{"n_head": 4, "n_kv_head": 4, "activation": "tanh_gelu", "attn_scale": 0.125, "bias": "none", "init": "normal", "init_std_down": 0.00446, "lr_mult_up": 1.34, "beta2": 0.95, "lr_head": 0.00615, "schedule": "wsd", "train_tokens": 449900000}
MLP neurons of a small language model. Each row is named by its layer, matrix (up: input weights) and neuron, and shows model dimensions 80-175. Each number is 128 + 32 x the weight over its row's rms, rounded and kept within 0 to 255. Numbers have three digits each.
After each neuron's rows, "fires after" lists the tokens most often just before its 100 highest values on Wikipedia text that the model never trained on.

L4.up438:120144133150132174114141157175090159223091155151141123180142156132161133093172113062134144144153097106147062138150144106111143106171100087149190146180098159130133139104128179131153109110141135136103152162121144134158115161141050100116105152140142150156170117075141153099142107074089069164
fires after: " H", " K", " G", " M", "H", "a"

L8.up599:123097138082136109125113120170113150166099104151059148117148170149122116153060143093119112117131121149113118130121095153144159144123142106177120170108145118168156121133165124072089136112075106193063137118196120120100074109149123095143146114201108150087084167065135107157109113110109121122
fires after: "v", " re", "l", " repl", "pl", " def"

L9.up731:122137136114116141111154141186108106099184071149126066142110105078093104164099094103144117097168176194092128151175127119096177138148160185165185111105085129082167161095166154120109182113116107173123167130142129125171094078184150148144111103131122080189100134107130069058116060115155107102
fires after: " s", " S", "S", " res", "s"

L4.up666:087196129126118198108175147168104100161100161149165121153109129119129146063152123113136106163158111124097108142178162130110120087119111142088146120162092113146154159105111155107159159084141160179105156129114143105171135101100039069135075162085120158166176120106103151101161094121079048151
fires after: " Y", " K", " T", " S", " G", "T"

L9.up1190:067062105121122151127121127177114186159072105068049093138112134151127106099102157153162128084184131163136099181123178133119165135119131132142138153111135142097103130118113112140123122076126167155030095140234155150139112156119065136131099133158159158125153140165155117105144153112079102149
fires after: "m", "l", "om", "el", " al", " me"

L6.up258:087075098127090105133105118224092088140104108133140085102130129138159145153130149083125116126161118128127162147150178069082128119164080137096199128208106145144140066115156141129123032096158207137112111099165146080172113103104146139095106118130186127121108151137062101096118112216051075164
fires after: "u", " E", "a", "á", " e", "ou"

L8.up628:119184098151142143136104134092113144102137145092159131180195086156108158145157096108089129113127106147094161099142081102106170158231155108063163119166066195177130138103123137116122065077095076143085159124140107119186180075149091144101142140121148151140086107073116115164121102098073117153
fires after: "T", "t", " M", "im", " t", " T"

L8.up1111:114101114066098107145095173138104178180109114093115149115121221115126132088149130181050103136133127208130150081146093109143138132131192155158190157144181185108129131120164127115168155116126202127101117134168135138140117148147143021084132118138179142106140104139123111142137188085149156102
fires after: "el", " l", " p", " exp", "p", " pr"

L8.up198:077154115137126196110163123155093089161177127206155110107107130099081036170179080120158118106136070111101107128167146126141240149139164126113120073131129149094158139144150129106093170113119117217082162120136126172123151080131147100111123141144175068130127089111115146092105159133109084131
fires after: " s", " d", "S", " st"

L9.up1041:141099144088076115134124159145183077087163114142112161113136158132176140081187105136144123156099104125177155109175068086112112190159110163161069132155160089109114155115176117073136179111141099154174143157165068172173156122110121088145087160113072157154134106097204125168150183102082119120
fires after: " p", " P", "P", " con", "og", " sp"

L9.up996:118154167115159189159122195084122128162126096133157150126112115135143107139180091124120159143129097135096134099144119081132213128122116105094131150121072160106096146132143191152103148095171125148125111133149109142178143104180067074103119150104154177138087158100114157071122174138138104152
fires after: " m", " p", " ", " M", " n", " S"

L9.up582:113087131095124191123112119130168175119165138105142115113190117143163168103144126127088133133109126070128148111093096092138159117147112160118116094154142141138140139112199180146156114088131206152124144131123100142216176125172099178134109155124103197142157111097154042149121127106128138067
fires after: "m", " I", " per", "t", " M", " im"

L9.up27:116169143179122160125087155081160047170133125145091107188108180129109085121131129138119111115136107157119100099108104197127158083116167143198130075147137173140171155114133140127111144128133084160118133123122100102118135104239096135155143191157140135143123154119097094101116126077109153198
fires after: " R", " r", "R", " d", "″"

L9.up446:122115108126137172095134109203118188073095180126015073136197109115135103143094106097123070141157147156059092142121078148193187151129165181145170095090110133114157118135124075111084075125163079186114151174172129077157123115137135097107100163168134126204126133107150089124140143083121140098
fires after: "f", "v", " rel", " def"

L6.up730:097114130104141141167088135183118106131136049127103162154123144150136114094139131088137141078117116150097149169169110090036153089116187084106161130130093170132122137123145145110109092129169167141084064183164129179160139094113109148142130099097133207135127130104102138062117103143102101161
fires after: " m", " M", " P", " p", "m", " c"

L6.up321:081128090121180166147115144057175145160209133095151134119201078092096134098154180100149137123130149162159058138127155109111156178181165103049172154123131111122069119105102084156112124184117135087082139141122151143134144137109097109199118103144136125117073146154157140097104119151124149180
fires after: " m", "m", "em", "at", "t", "ph"

L9.up902:125142093108100169183076201127177142124124168114085150173097115122177061121163098170103103124161115134079173098172162125131179176103105109160116111120110206107116125101215134121113147148091099165131137121177117153123111127167122091119129129178130169146165178124133108126109185070130134162
fires after: " d", " v", " r", "-", " \"", " D"

L6.up40:103134120100112103117163128173160125137156108157076119121164110131133126054115124131166117084129121195105158170187127168063148151152143119195129188124147115152167095116136097086131129104144161135097150085153151098161137121117170094185113145163069147186134178089136068115122109128085106161
fires after: "i", "r", "on", "it", "mer", "t"

L10.up508:082050100116130129144143116132106130120164156195111129152213116137155138119141189098103109138127089182123119128106133157173114112102133150133136155129147123165112151097095160115144155065116166097102176090101124076189127144151109084131115116139094162199171112130140113091126150065097132095
fires after: " ro", "ro", " le", " Comp"

L8.up1041:143103129098113174091094133109176094105096144122181042152130124112176107124200124125136117140131160126112139167137098108092177191144134136096176100129075165157170133099146132142117163098134201188108149160104105138101159090180104104118169133113160120128108153106118130161102151132143125114
fires after: " S", " E", "E", "S", " s"

L9.up349:118117138179122136096069154135107079099235142114094056131119141151147124136126177091066106161178126161101108125076125141063087121122073127105163130173131136128152115098131191123096096154133114137131152120162140124127085114105154156210130107192104129166104148131075130115123093155079121184
fires after: "ra", "i", "ri", "oc", "u", "a"

L8.up865:115087128128105156097104120078118117158108095101143081166133129118113054112157162128134198116146105145104120090084143128155162090101173196183130107155156123079104137095189131142118162108148079091126118156164129143189118116169093132157120146122128062120174189156109101128127123070105126145
fires after: " r", " R", " pl", "R", " Rich", "°"

L9.up862:091102107144128177178093116155112135112146163095103141126152117132119143082094199138152136108159121173081147112149074161077177115056115110136164207168134153170126083097111114089138142166080112135062109101110132064140127114126117135125189162193095156186070135110156072127124112111079080160
fires after: "c", "oc", "ac", "iv", "r", "i"

L4.up638:126170144103112113141098155212126115093153116102159115120109083108185097095146174113136094150141064202136122168131144139066136086154171122094121131124109113058107142148180152100073098081114142102120137093128143124108119125137116122112140132143113162120136105101131136124099101143116113166
fires after: "==", "===", "|", "===="

L9.up1189:079128153116137169116150138070092118153126098123134123127131182102121103145154146173156052143159107162122144136128178149106136195099207114135145105142119183172182138129107110116102101131097089137124164105130093148142160075099092149151098192114108175155154170110134134097099113110141129113
fires after: " R", "R", "3", "h"

L8.up1123:117144100175099146191164157048105074139109143157043135166162111076153127148122140147157081139125123140078135176127167180046170138101127167147112170154146186107165131084139081106127145148062094129122146165150113102142097152218052142121117174138143115101140149158145103126140062155092079110
fires after: " R", ".", "L", "R", "and"

L9.up234:088107114120106130155112157067183077143215150117131127138139114119217116104180129111140053170185091142120133151120117172049157145110105077116192137166108099077115131139180111124106134163121104114103169103106124129108113100133150125155123125182133142190074171103160086150136123149087099147
fires after: " |", "i", "ai", " Gu", "g", "a"

L9.up780:084084145106151120154062123171171145144142107096097093115229061108151110104120149179158077101145130135096103124087052112136149135117132115119164118124164154156108112145132125100103135106145152132102135089218094148109111124110095146145129156199137154157098158118160100131134079132090078118
fires after: "in", "i", "is", "on", "im"

L9.up537:103115168121189128112142140076089124156134101195124159119134118105105061112077124107136110140119128120137065136060136105111181164132160088125065127153181103080208168115148168130108154132181085149128123139137096105178152136145071089149124192122114112189146084074194106036124106153148097089
fires after: "ro", " sh", "h", " ro", "re", " appear"

L10.up228:080160093093058150127130171142160120116172044145097077117129133093109102070163106142138037129114096113124157115132072121142110168174144142116186076148124159100143140108120130150166209112136132188124176141131088092141117031134132102110127179126210126110102113046152143168106073127159150122
fires after: " S", " s", " ", "us"

L6.up104:104131130151168143154093150139169111194169062086053132073145145138122115091170161099126125116110140164122061169112157090157187148163106130121160079134143136138136118128188189139137096130126107153095098140111117138176091115125130143087105166178131147123065128104127118079120132139110133149
fires after: " m", "m", " T", " M", " s", " am"

L6.up71:124161127085062161166043132109086116071191128104101130134084157116134078092196086117135072173205138152094142148196111094119143104098140146146150217126151136136138127129137119125085089093175104151108180146159085100148167150153102136078166089145126075149141150130152101160073171078068107097
fires after: " for", " with", " s", " has", " qu"

L6.up1077:124130160174161142151091150101096167199166159104046147103099137119101118129187128093160150110113131129129110138121169101061189128074147170109160132148126157134188145127126141131088149113124103138113112201131150114186089086121089121113115166150058168152100125123089119067091148085097111180
fires after: " c", " m", " comp", " Res", " p", "c"

L10.up203:122114169105067135131147104166177107143112091146098105072088137136140144083158085134118147119137144163125156097121076126092148184090183146181147122148188115125178141076171133085107098120123143132142167112163102122075134138127148074125115146154105085136115078171144113142073171062163127123
fires after: "p", "P", " P", " App", " p"

L8.up1126:103178134087133108111129129127070102072156175091115111082124076092232097140147126103096101134133097213110125131106082164146115148151103229205101058145096133106107127152128126111078105152107174113104167128143141079100128121196160110107125161137125151148092118134150145077012087113151081109
fires after: "-", " |", "==", " |\n", "B", "|"

L8.up1170:111094198138093140115058143095132121140145149107135125163138109133138143090165121140151151115113122135146142151126117117132162103120149162085134113140127204122116151151162158162119080117105090142118102144147087132172057127127147076125154131103116189172120087080195111104063163166081131190
fires after: " m", " M", "m", " P", " ad", " p"

L4.up71:106120143116137129170146155196141107158146066119101168107123142100112087117155162119121090109128155216126128157160165110062171128107112120143119132137167110084147137106207102089085177119117146169115124062130123071133137084103140119080116141127012100140098097124134117081082146108198097161
fires after: "==", "|", "===", "====", "\n\n"

L8.up964:100156173160104169125132146168128070119130132154157130135123077078126124119102137150137146123140168194050166145153115089152191096131133164188113082158167177071203149097091134126120119110111210178152137109103125177139117064152169088116094096126166131126061151095132149093114148172146104118
fires after: " S", " F", " Qu", " qu", " Pre", "S"

L8.up636:136106140138096123111103114127141116103212141124132073064181088148121115096118129100104070102175110188130126132114117136130137179158119142134162182133127177162151141147127192098052018067170097181089175158153080095161097149075108154120087117186145119165083170082120103175141107172079108168
fires after: "i", " de", " Am", " No", "ri", "a"

L8.up163:115120128137094140086114173094117162135120173092175075119135143060146105104223093181119093071140085139123180150160101089169180166147105077099128125185073162152139078099153101145118169095170199182129126166173134200190144084163125106097093128112188121128172123129086128085118174175129100171
fires after: " S", " E", " N", " H"

L6.up292:131145122112123155105134137219142166106076089132141163089181116133151139112136193182099178133132083142109132129167078067097128133133192167131106095171088122148116118114117116095168093072129197144107151139081111121136129129110162103080071109118112184114129150154152104027104136205131077117
fires after: " New", "umb", " E", " W", "f", "mp"

L6.up919:097061103094169090078139146172143182066121088141081151109122136112114120071132124097193113143198109164099118166099123152164165145117174116162211158144134136067140127131132108144144214139178157153082170163161113142133177105118138109139076141161161108107139134134114110133142133088167100116
fires after: "l", "r", " bl", " fl", "el", " rel"

L6.up925:097084144130147101192094145110082146148160146083097125184144145135111146123156185081150142150121143218154113135108127057128176138105189133153167107131152188076096121126177165134143145096126103114106111151208129172157100100130076097173159134098180176097142098164135062131153153118095119131
fires after: " m", " c", " comm", " v"

L9.up294:129130119083102149158112140186124134064086108112122106152112061119189090111184122162130119128103121166175099234185091083169171136135130131135135174100120104113113136124106121111090130114105198132150130175091136149102153079173117022044124118154108199103115192093085122116153140155101118127
fires after: " E", " L", "E", "u"

L4.up241:120077156155142160155152143157169094185168135132136104157111129120100087103147124134157169101069142118128138087086185098124180172127217159098129169132101189080123150148146153118140129101108091129125099162131129096180170108120115080136116120119112170203186071150091118077120145118090143215
fires after: " m", " t", " v", " p", " h"

L8.up1259:114184132142134186181124132162060071126129146157111143112131148099136142107092138176109145160126062118134129119160094142108190157084145095146117136169168154137164114090151114128126150137171104136135100123137141111188157127155075140192149131123109153171141066086094050132135094129118119157
fires after: " r", " R", "D", ".", "f", " d"